Weights of a small GPT-style language model, trained from scratch on English Wikipedia: MLP 768 GELU.
MLP neurons of a small language model. Each row is named by its layer, matrix (down: output weights) and neuron, and shows model dimensions 32-127. Each number is 128 + 24 x the weight over its row's rms, rounded and kept within 0 to 255.
A block is one neuron, or neurons of one layer that tend to fire together. After each block is what it responds to, as a language model described it from the Wikipedia text at the highest values.

L10.down486 [128 164 110 134 161 104 148 113 149 107 109 116 118  84 111 123 134 151  84 130  88 113 136 121  88 117 164 102  75 109 126 114 129 161  95 131 159 103 149 118 141 118 152 133 130 119 116 161 173 141 155  89  89 122 155 131 152 124 109 147 115 123 145 104 155 171  92 118 163 115 143  86 152 118 105 144 120 118 149 150 116 145 140 146  83  56 120 118  96 112 105 129 137 128  97 146]
Responds to: Pre-verb infinitive slot. Mostly the infinitive "to" right before a bare verb, as in "in order to", "tried to", "was able to", plus "could"/"would" and -ly adverbs before verbs.

L8.down10 [173 132 141 127 103 110 111 158 134 165 125 188  86 114 136 121 100 100 147 157 126 105 136  99  95 127 160 152 154 118 122 172  86 117 147 142  86 100 104 108 176 157 160 162  87 120 130 108 136 113 112 153 146 104 104  79 129 124 116 108 114 129 126 154 135 115 132 126 160 157 134 130 102 128 142 139 153 128 132 130 158 127 146 131 124  75 151 128 109 136 173 122 115 146 135 105]
L8.down102 [107 109 129  76 115 123 101 155  92  99 117 123 176 146 157 111 119 156  96 122 129 110 164 106 152 178 120 146 122 129  90 157 126 137 137 108 184 116 146 114 129 133  81 172 157 146  79 134 117 170 119  73 166 144 153  85 103 136 147 148 106  96 146 129 126 113  72 153 127 125  87 165 129 144  94  91 115 134 136 135 108  94 198 137  94 121  66  99  92 139 117 158 158 121 108 170]
L8.down150 [ 85 157 162 131 105 106 176 122 122 124 137  95 143  92  98  99 116 128 157  97 123 129 113 119 131 124 102 126 129 142 125 114 130 147 124 112 110  59 120 101 103 136 142 160 111  96  99 129 140  94 163 134 141 135 117 116 138 114 109 114 122 173 190 103 153 144 122 103 119 162 112 103 121 152 156  79 142 109 129 116 165 109 154 116 105 123 133  86 138 137 125 165 113  96 125 119]
L8.down261 [130 145 137 161 148 163 127 128 132 103 164 152 142 130 160 135 153  86 138 119 143 115 164 106 114 133 128 166 107 123 109 191 112 140 115 152 125 146 103 124 125 124 121 130 141 161 104 116 110 124 115 133 115  95 126 141 129 154 105 117 131 143 166 150 146 120  90 130 126  91 106 118  94 101 115 139 131 108 112 100 142 108 170 149 178  76  94 152 157 131 100 149 121 164 141 160]
L8.down314 [101 135 146 140  89 145 140 109  87 146 165 152 145 109 145 162 135  89 158 143 160 173 143 108 160 125 132 117 118 179  98 117  86 134 143 126  96 118 188 148 116 123 118  76 110 147 141 131 133 115  77 131 141 125 132 157 139  96 118 134 147 159 198 101 117 160 113 152 178 141 115 140 125  94 123 126 124 117 126 143 134 146  78 166 111 110 139 111 104 112 158 138 142  77 110 119]
L8.down318 [141  82 132 137 143 128 132 144 140 114 125  90 127 144 124 113  91 151 100  86 161 117 139 104 154 101 188 144 129 114 121 130  62 138  74  95  97 159 128 125 158 135 115 146 153 155  99 146 140 125 123 146 114 157 123  86 125 124  83 137 169 117 140 158 151 132 157  98 103  94  99 116 131  89 104 157 123 148 129 126 118 114 132 169 129 106 139 104 114 120  93 115 167 140 113 143]
L8.down438 [161 111 153  97 169 126  86 125 134 133 113 130  89 104 142  80 102 104 123 163 124 112 153 125 145 111 142 156 138 168 112 164 119 151 119 145 146 148 135 127 103 111 116 146  90 106 136 161 159 155 158 143 139  81 104 119 111 127 138 113 130 147 157 122 120 141  99  82 130 129 155 158 152 141 117 126 142 140 137 171 144 159 116 136 159 120 159 148 151 203 114  75 107 167  63 161]
L8.down533 [175  90 186 108 114 132 127 187 125 153 103 115 158 158 124 140 137 142  65 102 126 142 137 100 130 111 161 155 153 114 119 164 118  88 156 125 143 121 113  93 127 116 156 159 141  92 113  85 138 163 132 114 155 116 118 132  79 149 138 110 121 152 108 102 112 122 111 153 100 111 156 135 163  84  56 148 117 127 151 123 164 110 150 140 122 115 120 165 146 151 137 111 121 107 139 136]
Responds to: Mid-sentence clause-break commas. Commas after a completed main clause, before continuations like and, but, which, damaging; also abbreviation periods (Rs., Inn.) and numbers after dashes.

L10.down437 [ 86 114  56 117 131 137 106 109 134 139 134 151 142 152 179 123 135 136 141 108 172 169 106 100 139 137 132 105 115 125 131 119 184 107 115 105 177 118 161 127 115 132 108 168  92 146 154 179 104 112 135 148 100 133  95 121 132 135 115  71 122 111 114 109 142 195 130 110 140 167 137 136 124 142 108 122 137 130 157 108 174  89  96 111 103 146  63 128  86 109 144 171 124 123 106 171]
Responds to: Latin taxon name endings. Final word pieces that complete Latin genus or family names, such as Vater-ia, Euphorb-ia, Sigast-us, plus weaker hits on endings of other multi-piece words like Ken-ya and Bulg-aria.

L8.down55 [142 121 159 125 140 141 142 155  85 113 145 143 163 123 131 104 112 131 149 115 143 130 142 143  99 141 132 139 160 175 140 127 168 157 188 113 155 135 116 117 131 132 124  82 127  84  74 106 147 130 111 134 118 128  79 169 182  76 102 115 136 121 117 138 162 128 122  83 143 117 142 122 145 157  81 144 113 141  86 145 125 120 123 125 155 137 139  70 104 111 146 108 111 135 103 134]
L8.down92 [100 119  92 128 130 114 141 144 179 142 121 133  76 156 126 155 101 156 113 134 146 146 101 136 111 160 109 137 115 115 116 161 148 169 138 105 121 105 163 128 125 175 139 130 143  73 110  96 107 129 149 111 125 118  93 117 133 135 157 105  96 106 115  79 148 154 119 123 129 120 109 111 137 145 152 141 137 136 176 140 154 124 131 142  99 187  86 139 147 117 134 154 123 132 136 152]
L8.down105 [154 134 135 154 121 122 144 184  99 148 111 127 116 110 146 139 157 122 103 152 118 129 173 126 137 122 158 118 126 111 131 160 108 169  99 109 103 172 128 131 105 120 138  89 159 108 122 182 110  94 135 141 174 111 159 133 187 127 143 127 106 113 138 133  99  76 108 109 113 144  93 101 152 131 152 153 104 124  71 147 134  89 112 150 139  86 138 142 175 127  99 152 112 128  96 130]
L8.down110 [177 124 159 143 117 153 112 102 125 117  76 157  79  95 196 153 130  93 102 126 128 134 143 123 132 140 136  85 135 172 108 106 131  83  94  95 120 131 126 115 133 129 107 123 134 166  79 127 117 103 128 165 106 123 107  98  89 121 107 113 127  91 132 119 151 123 110 141 160  81 143 137 105 150  87  89  93 125 154 135 104 165 125 114 118 107 120 146 172 125 145 120 154 111 140 130]
L8.down188 [129 123 149 129 143  98 129 176  97 132 116 154 104 124 138 141 119 102 124 128 153 130 147  96 102 122 137 132  86 110 139 163 118 108  94 143 188  89  70 147 120 123  97  53 141 116 103 147 160 118 148 122 125  92 131 144 168 139 163 171 119 146 115 135 150 147 154 137 109 136 130 108  84 129 115 117 162 116 127 161 118 135  98 129 115 155 117 122 132 126 112 127 115 113 151 127]
L8.down343 [133 170  80  82 120 119 157 104 114 124  89 162 146 118 109 162 117 127  77 158 157 147 113 155 132 134 118 133 108 108 147 140 160 124 104 143 115 126 176 128  85 159 149 108  82 119 130  87 138 134 130 136 101 122  89 116 153 153  91 156 166  78 129  96  94 117 147 134 107 113  86 123 142  89 150 119 119 169 137 120 140 105  88 145 132 139 107 135 100 122 103 129 153 103 120 166]
L8.down370 [102 117  99 140 141 140 112 134 157 113 156 131 116 119 116 147 115 130 122 117 133 120 152 132 178 123 182 116 108 116 114 125 124 127  92 163  80 143 152 106 117 102 160 172 165 143 183 144 160 120 124 174 113 138 150  94 129 157  87 154 100 145 113 147 138 121 114 138 126 104  96 128 150 100 132 154 142 172 140 152 108 105 125 119 110 131 171 128 119 116 111  83 125 121 136 116]
L8.down754 [135 112 138 131 118 161 132 111 129 132  97 135 117 139 157 121 139 152 109 102 106 142  68  94  92  59 126 105  96 139 109 142 109 125 104 138 149 181 138 110 110 156 169 119 119 160 110  98 148 111 150 131 145 106 126 108 135 129 108 123 131 117 112  86 140 164  96 164 102 192 129 169 118 123 161 139 119 175  96 130 121 102 128 115 144 123 139 136 122 105 133 136 113 112 112 110]
Responds to: Mid-word taxonomic subword pieces. Inner word pieces of long Latin-style taxonomic names, mostly genus or family stems like Lasiocamp-ina-e, Pediocact-us, Croton-o-ideae; weaker on other split words and foreign names.

L6.down42 [122 150 109 157 173 107 115 135 133 141 121 139 137 137 108 158 147 141  86 113 159 148 173 134 133 129 113  79 120 130 114 109 133 118 159 135 162 122 114 103 125 128 167 111 104 145 123 117 123  92 151 156 103 161 149 121 117 143 131 125 111 138 132 106 144 113  99 152 123  96 129 107 133 135 152  97 149  78 133 113 112 121 121 117 126 112 146 158 131  99 179 147 129  90 124 113]
L6.down328 [116 154 153 120 171 179  97 127 142 142 132 113  97 114 130 127 146 116 154 143 115 154 119 128  70 134 147 142 146 148 126 131 147 139 138 138 178 119 111 141 131 128 149 110 114 121 156 116 147 144 148 141 113 106 101 109 112 141 147 121 130 116 130  82 126  98 118  98 133 135 140  44 103 145  90 107 125 139  62  97 117 121 158 149 135 122 148  99 133  74 209 110 136 142 109 155]
L6.down342 [165 156 152 122 109 166 105  97  93 127 130 130 124 117 164 111 149 113 158 149 100 102 118  95 100 141 174 135 116 142 105 121  78 150 117 104 109 140 110 102 133 136 131 140 134 125 119  89 140 149 156 171 107 123 131 128  96 112 106 132 121 146 165 143 132 136  72 146 157 165  84 136 130 150 115 131 101 100 120 140  77 105 119  74 138 132 134 129 112 109 136 137 149 131 130 100]
L6.down489 [156 157 111 112 189 130 136 157 127 168 120 125 124 140 144 104 137  84 176 110 137 136 142  92 131 132 134 110 126  56 173 101  89 136 132 148 109 156 100 148 112 108 133 124 147 127 118 101 140 132 129 121 130 141 127 107 132 133 101 116 128 128 143 106 110 137 113  98 105 155 100 129 139 127 120 128 160 140 122 117 108  81 137 147 122 144 130 141 111 125  73 149 137 135 145 153]
L6.down500 [131 106 121 154 131  97 105 141 131 103 157 148 149 141 154 141 104  98 128 142  88 131 114 111 146 148 194 196 137  94 125 181  84 168 126 128 118 128  79  97 153 139 127 125 131 118  81 136 126 121 139 109 112 145 106 134 171 109 130 113 132 133  80 134  98 117 131 122 105 105 161 141 103 173 137 149 149 132 127 157 106 118 123 125 168 121 113  98  94 149 131 114 131 172 134 164]
L6.down539 [153 150 129 110 138 133 119 217 128 144 133 137 142 129 145 164 129 112 108 181 124 114 139 160 121 125 179  90 149  95 109 133 134 129  70 108 123 143 149 147 106 108 145 145  89  98 170 123 106 119 149 119 142 112 151  94 137 159 133 103 109 156 108 163 174 123 146 143  99 117 141 125 137 146 135 132 127 121 215  91 107 112 130 149 128 158  99 116 142 169  89  94 135  49 133 106]
L6.down743 [126  79 114 121  98 141 162 135 140  92 147 170 152 133 124 132  96 129  54 135 108 116 133 160 126 129 114 145 151 137 115 139 152 123  68 120 134 161 115 139 119 144 134 103 132 141 106 133 116 139 155 118 107  90 141 104 122 131 125 163 127 125 134  98 111  70 104 115  85 118 112 155  85 157 125 114 154 146 142 117 152 142 101 131 139 127 107 163 183 129 117 123 130 111 122 149]
L6.down744 [137 117 154 148 143 117 108 131 141 120 125 147 100 118 137 125 138 145 103 141 148 129 155 102  93 148 163 132  94  92 128  97 145  93 105  82 153 131 125 123 127 105 120 120 119 107 146 137 135 161 131 101  82 167 134 109 121 203 123 130  88 153 150 140  96 153 122 117 176 105 127 115 146 144 126 145 147  96 129 140  86 131 113 130  95 151 114  99 178 129 151 122 114 106 125 138]
Responds to: Mid-word fragments in Latin names. Word-piece fragments inside longer words, mostly Latin species-name endings (simpsoni-i, Lasiocamp-ina-e, musco-ides), also gu- in guild/guitar, and ( before converted units in tables.

L8.down21 [119 133 122 164 147 141 132 202 102 148 137 145 164 144  83 122  93 140 122 115 147 167 153 143 103 109  90 143 115 106 147 129 142 136 111 161 125 148 132 144 149 124 148 120 158 145 117 117 124 133  83 135 144 115 146 143  99 106  96 133 115 128 107 133 118 113 158  75 140 110 153 156 141 130 150 134 133 122 151 126 147 134 132 175 150 129 119 126 157 101 133 146 133 150 138 156]
L8.down49 [135 136 126 175 124 117 128 111 146 109 145 158 144 145  77 115 148  98 170  88 107 128 108 131 126 175 137 140 120 119 142 124 142 137 179 140 111 127  74 100 147 131 117  88 126 121 138 137 154 177 122 158 150  89 128 125 145 128 104 123 154 141 128 160 129 109 118 119 130  91 107 164 179 128  85 173 158 102 105 167 116 145 116 150 127  95  98 157 140 120 143 100 144 144 115 136]
L8.down260 [128  96 138 190 122 120 127 147 152 113 130 158 137 112 166 137 124 155 147 137 121 173 116 146 113 120 144 170 150  81 165 113 103 132 128 146 130  84  98 134 102 113 127 118 136  95 156 139 128 105 126 121  54 157 145 120 134 146 144 139 122  97 100 140 159 161 153 148 119 131 161 141 139 143 127 155  74  76 145 107 128 132 109 147 134 103 128 156 127 128 156 176  93 119 127 153]
L8.down382 [110 123 114 122  90 150 179 110 127 140  96 127 162 156 110  97 123 174 110 157 113 152 135  99 118  96 195 117 107 151 138 107  95 115  92 100 161 130 168 131 120  94 163  90 122 156 138 118 123 126 165 159 115 108 127 140 156 107 113 106 128 128 122 123 130 109 158 127 192 122 113  97  92 125 112 116 135 134 144 145  88 104  92 101 161 118 138 104 122  66 109 133 130 163  98 147]
L8.down398 [151 150 106 148 109 109 127 131 130 122 156 155 181 117 122 138 161 103 118 111 123 165 142 171 142 140 105 138  96 154  89 112 163 130 149 107 142 116 112 125 124 140 131 136  79 132 108 131 102 149 137 105  91 126  80  92 135 134 150 160 119 164  86  76 133 156  85 139 106 118 110 135 105 125 146 104 155  89 162 133 179 160 169  76 161 111  96 148 154 106 113 148 118  64 146 118]
L8.down551 [126 139 155  68 108 146 133 101 104 152 156 130 169  69 182  80 140 147 136 147 128 136 115  96 135  85 112  92 145 142 146 137  76  92 124 160 144 133 147 111 134 141 129 141 108 124 152 111 131  82 157 131 124 113 102 113 146 115 140 144 150 133 160  99 136  95 138 131 103 200  83 104 102 145  93 140 124 153 143 122 123 131 177 159 124 145 125 141 161 130  73 123 127 114 112  91]
L8.down602 [127 122 126 136 139 118 122 103  96 158  97 104 170 168 126 130 149 156  89 107 142 173 134 123 144 145 135 104 122 115 108 139 145 126 103 131 136  58 124 103 188 115 145 134  84 132  97 119 155 117  98 104 133 127 129 159 164  85 126 131 140 161 139 152 116 135 121 128 174 135 149 177 116 107 150 143 103 117 130 127 118 132 112 160  50 108 170 133 137 121 123  97 157 179 126 115]
L8.down666 [ 81 120 114 140  96 108 116 163 127 154 144 121 133 125 115 128 157 109 146  74 133  78 111 153 166 144 100 149 142 121  85  52 101  70 116 148 135  99 104 124  99 137 120 135  93 117  90 113  88 135 174 122 115 162 141 131 103 130 146 141 128 142 115  98  94 150 105 157 145 156 136  73 128 134 120 120 121 118 165 147 140  96 107 142 138 156 137 136 172 119 123 130 141 140  88 143]
Responds to: Degree and manner modifiers. Adverb endings and intensifiers that modify a following adjective or participle, such as extrem-ely, slight-ly, to-o, v-ery, and the most or highest.

L10.down21 [152 166 123  84 168 145 154 166 112 146 153 136 140 151 120  92 173 138 120 110 133 134 124 119 105 107 146 114 150 129 132 171 163 122 141 128 145 127  99 150 132 137 104 135 107  82 122 108  90 124  93  58 102 138 144 106 141 164 100 143 153 123 149 129 155 101 128 173 127 148 127 106 142  99 119 171 104 124  91  96 136 108 145 114  67 191 121 100 123  79 107 140 136  85 152 121]
Responds to: Word-initial p/b fragments. Word-start pieces, mostly b, B, p, P, R, split off as a single letter before the rest of the word, as in B-ranches, -p-it, -b-uilding, skyl-ob-by.

L6.down83 [150 157 169 103 119 109 148 115 112 156 107 169 117 101 148 106 108 143 164 121 149  85 119 150 151 121 138 155 173 118 113 120 140 153 146 160 103 147 172 133 122 154  93 125 107 160 102 119 108 121 133 115 111 147 155 109 138 146 123 144 118 131 145 137 154 165 129 142 116 121 105 151  77 176  92 192 108 105 126 165 151 168 128 136  96 145  95 178 170 164 142 125 138 131 102 149]
L6.down122 [147 153  79 124  66 106 131 118 154 118 143  91  89 119 132 115 145 162 125 118 152 128 132 169 171 157 126 112  74 115 108 140  93  89 126 178 136  96 122 162 129  88 102 139  98 113 148 104  98 102 161 137 144 122 163 113 100 135  94 123 137 121 146 123 111 120 186 143 114 151 146 122 174 165  97 150 102  93 127 136 131 151 144 131 154 125  74 102 130  90 145 121 100 160 129 101]
L6.down230 [149 145 191 162 177 142 129  97 122 117 127 114 149 165 136 128 100 112 114  97 132 163 152 138 159 104 144 133 154 124 134 133 162 144 146 112 120 149  98  84 131 148 168 134 175 138 107 151 135 138 129 110 112 124 109 146 119 109  99 134 116 144  96 128 180  97 125 156 107 160 116 135 130  99 109  86 136 106 110  75 126 110 112 130 121 173 122 133 143  97 149 117  93 141 140  78]
L6.down319 [152  92 137 124 134 150 113 139 115 118 176 134 146 128 155  85 133 112 118 140 144 115 130 117 139 126 113 113 165 123 139 117 135 103 130 155 112 109 132 109 135 129 107 131 122 126 131 178  62  83 135 149 116 148 160 109 153 133  98 127  83  89 119 111 135 137  88 106 117 102 132 122 165 161 133 130 149 133 124 148 106 125 150 129 100 105 120 149 148 174 140 106 107 123 152 143]
L6.down383 [143 129 116 143 143 149 167 127 140 112 166 156 146 137 105 143 153 139 103 148 130 133 162  96 136 150  91 109 135 140  96 150 132 116 160 138 103  89 138 134  85 107 117 187 113 125 131 107 144 124 154 174  99  71 116 104 110 139  47 129 160 101 180 105 168  93 119 128  91 156  88 106 158 110 104 124 114 145 118 114 164 153 147 133 107 117 120 121 127 136 110 128 157 121 130 144]
L6.down523 [187 131 155 127 120 132 153 144 128 112 143  90 103 151 110  83  88 123 124 129  94 125  90 122  98 139 195 125 148  90 134 129 145 101 154 119 103 144 162 106 168 133 116 112 103 126 139 143 161 166 100 158 134 147 144 143 142 129 136 147  83  78 127 158 139 153 146 117 117 105 151 110 127 144 156 143 127 131  61 121 124 146 142 138 116 125 122 143 123 164 107  97 147 143 136 147]
L6.down580 [105 117 117 114 142 130 108 153 119 126 102 128 119 117 154 121 127 137 125 125 137 135 127  94 123 116 125 103 105 127  99 143  84 145 180 110  67 135 102 146 121 148 145 144 102 112 137 151 130 172 113 158 159 117 162  98 102 138 162 121 139 113 202 129 101 136  97 105 129 130 112 111 111 127 112 114 113 127 113  81 160 126 115 105 157 119 130 150 137 145 138 147 115 128 100  92]
L6.down641 [126 162 143 163 144 138 126 128 117 116 172 100 122 131 119 123 161 134 157 158 145 103  88 111 144  77 157 122 161 169  80 164 128 156 145  95 161  91 169 131 139  97 136 119 136 132 168 115 134 178 115 130 121  85 147 173 110 168  73 158  94 147 157 134 129 151 133 140 125 103 159 167 151 102 130 137 114 118 118 121 171 115 119 141 138 127  94  89 143 122  94 157 129 151 150 112]
Responds to: Comma after introductory phrase. Commas closing a sentence-opening adverbial phrase, often a date, time span or "According to…", just before the subject, as in "From 1968 to 1970, Tetzlaff" or "As mayor, Finlay".

L10.down522 [109 117 108 140 126 188 177 155 150 152 145 128 152 138 116  83 103 118 144 104 136 132 133  95 122 140  77 101 115 152  90 120 142 110 147 129 133 101 114 106 122 132  97 154  79 119 142 148 126 123 128 114 131 109 103 172 116 140 102 131 113  97  93 102 167  97 156 104 154 105 123 122 161 141 119 107 125 157 103 131 118 110 103 154  75 125 130 152 130 132 107 106 124 150  94 157]
Responds to: Mid-sentence commas. Commas, including ones fused with a closing quote, ending a clause or list item mid-sentence, e.g. "Shinoa, Yu", "insurance, underwriting", "decreased, with".

L8.down56 [136 125 114 127 117 109 126 165 124  97  82 116 130 106 121  94 118 132 123 127 113  99 146  79  98 124 131 101 173 121 112 184 115 162 181 144 109 156 117 124 105 129  69 139  82  90 102 120 127  96  62 119 107 141 134 139 110 119 118 168 101 119 144 148 145 140 121 138 169 148 101 104 136  87 127 114 128 132 129 105  99 153 142 128 104 138 155 146 113 102 142 175 166 150 113 142]
L8.down193 [181 136 148 110 138 141 134 133 144 102 129 100 157 158 158 136 100 132 109 118 156 134 146 134 118 103 108 153 118 114 123 130 107 126 166 135 146 100  89 154 160 161 107 108 126 158 110 163 146 146 109 121  86 101 153 131 139 135 122  99 105 141 138 130 121 135 153 107 106 183 158  90 111 102  88  95 142 124 101 105 137 155 110 111  91 158  87 166  93 160 132 119 134 113 130 176]
L8.down246 [129 148 157 155 128 164 133 139 121 152 135  73 124 107 150 143 146 141 104 116 124 133 147 147 140 102 142 135 136 141 138 103 118 100  91  98 151 122 127 106 105 102 115  94 159 128 130 144 151 116 114 112  83 120 150 188 118 155 125 157 131 136 158 185 117 129 178 181 139 133 166 113 128 151 113 142 115 139 116 128 116 128 123 117 128 148 121 125  84 133  87 119 192 123 123 107]
L8.down304 [136 171 165 121 139 120 161 114 119  86 158 132 134  94  99 138 135 120 127 144 126 130 143 102  94 140 140 155 106 124 139 141 111 111 122  86 118 135 166 139 108 139 148 118 114 119 121 104  93 140  96 146 155 136 136 151 113 113 100 106 119 117 110  95 158 113 135 134 127 123 106 117 133 140 108  88 161 165 144 107 123  88  86 124 105 143 134 151 150 106 128 160 108 113 126  99]
L8.down324 [116 103 163 113 124 128 140 132 106 161 151 115 161 143 126 119 105 178 101 139 105 117 179  99 146 119 177 111 147 148 119 131 120 103  78 142 138 113 143 117  97 118 142 136 155 145 111 136 109 104  99 118 126 129 120 145 102 145 108 107 113 163 177 162  66 126 135 109 183 151 101 155 150  56 140 119 152 133 104 185 109 113 118 147 157  83  82  98 117 124 143 131  93 109 121 137]
L8.down349 [ 92 116 107 103 111 143 154 132 107 137 162 144 165 125 149 168 140 133 115 138 122  92 118 120  76 134  92 157 139 120 114 138 132 116  84 134 126 118 120  98  76 119  96 123  85 123 118 124 118 108 125 133  96 127  97 126 153 112 126 110 130 163 118 159 143 141 115 166 151 105  94 121 132  88  98 123  97 123 110 101 163 109 115 135 118 155 165 127 160  81 119 104 125 169 113 136]
L8.down360 [ 97 137 107 112 142 125 127  97 115 107 148  83  96 133 146 154 154 153 120 142 132 120 103 158 128 141 151 117 101 140 121 153 120 119  81 130 158 143 122 134  88 117 160 117  98 174 136 151 110 109  97 127 133 124 129 133 127 115  93 143  86 135 156 122 129 139 156 179 121 131 116 147 175 117 158 109 143 117 114 112  92 133 113 122 182 134  59 112 121 148 152  96  87 158 156 128]
L8.down653 [122 109  96 152 120  98 159 144 115 104  53 121 126 175 135 123 117 131 132 134 129 146 118 151 122 137 173 153 107 139 120 108  86 130 132 124 129 145 134 104 145 115 108 135 111 136 115 104 174 154 120 128 122 127 154 127 162 147  92  92 143 128 121 174 167 149 135 127  73  72 106 124 103 128  79 116 131 117 182  99 120 109 134 161 131 144  95 130 138 158 144 143 128 128 136 174]
Responds to: Word-initial "b" fragment. Fires on a lone "b"/"B" token starting a word split into pieces, often a compound's second part: un-b-alanced, Wheel-b-ase, guide-b-ook, b-orrowers.

L6.down133 [119 148 160  90 154 160 125 144 123 144 121 136 175 113 119 147 136 120 161 134 124 175 106  88 117 118 114 125 172 120 171 181  95 142 168 140 134  85 107 127 151 109 170 160 121  92 126 149  78 105 140 123 149 140 119 146 148 110 116 116 124 100 173 110 181 133 136 122  87 107 155 117 161 161 139 128 150 132 110 131 118  92 163 147 123 118 160 103 118 118 110 165 146 105 122 122]
L6.down143 [120  93  96 138 131  78 126 152  84 110 123 123 126 107 136  94 148 108 112 140 121 159 157 101  92 160 100 106 140 133 147 166 141 112 153 163  78 126 105 107 110 103 102 109 119 143 117 119  95 113 154 130  81 188 153 136 132 133 126 149  93  93 145 138 142 130  67 114 134 102 158  98 120 118 134 117 147 121 119 127 116 111 142 107 123 141 104 108 127 122 161 120  89 131 141  93]
L6.down257 [104 127 124 145 116 104 141 161  71 122 151 141 114 156  78 133  98 109 143 135 114 147 149  67 124 128 117 131 129  68 136 123 115 131 117 130 138 152 181 145 121 131 142 155 138 148  68 129 157 116 114 125 122 110 149 153 142 156 157 137 160 118 120 118 132 134 116  66 140 130 115 147 154 107 118 103 116 120 145 110 143 116 102 141  94 137 137 136 122 154 116 154 114 116 158 148]
L6.down293 [ 91  99 161  95  97  86 160 143 126 122 157 122 178 127 120 130 122 110  91 116 139 125  93 122 138 139  97 116 121 181  91 118 105 128  84  71  94 143 137 103 104 120 148 100 122 112  86 139 152 188 166 144  87 117 142 177  96 131  94 178 152 145 113 147 144 116  98 125 143 124 160 132 113 141 147 130 168 158 112 113 109 132 110 157 153 160 128 140 113 132 136  94 131 160 102 141]
L6.down392 [107 180 117 155 134 134 107 117 139 134 123 119  96 116 121 119  70 109 129 123 116  91 147 107  71 174 112 106 123 136 145 132  93 100 133 139 126 160 142 111 144 117 154 107 101 136 120  84 153 136 139 138 174 149 128 107 128 131 159 127 149 130 133 138 127 115 139  98 118 120 113 106 141 132 163 117  91 121 136 110 106 183  75  97 122 126 116 166 102 102 101 153 146 101 136 172]
L6.down400 [151  93 139  88 100 114  98 157  62 153 145 121 178 118 112 116 116 115 125 111 171 124 156 146 141 123 107 119 149 126  64 136 134 104 169 111 137 124 116 120 126  97 128 132 125 112 144 112 140 143 120 144 124 116 112 117 117 143 138  95 154  96 155 143 163 136  76 123 126 133 138 109 103 133  62 138 159 140 153 151 104 119 138 123 138 128 108 137 128 124 144 114 116 188 104 185]
L6.down516 [124 143 174  81 106 132  94 119 166 115 168 179 132 123 137 104  95 118 141  88 136 150 177 118 125 102 104 156 105 125 146 138  77 144 127 140 125 143 127 115  98 148 163 113 151 114 142 161 124  93 120 127 104 153 127 162 135 134  94 162 155 147 115 141 160 144 114 176 162  99 123 140 121  86 105 135 130 123 101 117 118 147 116 144 115 126  96  93 128 114 149 101 106 122 122 156]
L6.down735 [137 126 125 152 144 151 131 129 147 151 133 125 142 148 143 121 117 127 148 111 108 126 104 110 135 111 133 117 150 137 137 187 133 127 107 121 122 162  89 148 129 138 136 145  98 105 140 186 155 111 133  94 141 157 140 157 125  85 177 170 105 133 131 144 102 136 145 134 114 145 125 142 105 131  89 104 111 117  89 103 164  80 139 155 124 141 125 134 133 158 121 139  97 125 107 150]
Responds to: Adverb endings and connectives. Adverb-forming suffixes (-ly, -ely, -ally) completing modifiers like extremely, widely, commonly, plus linking words and, or, often between phrases.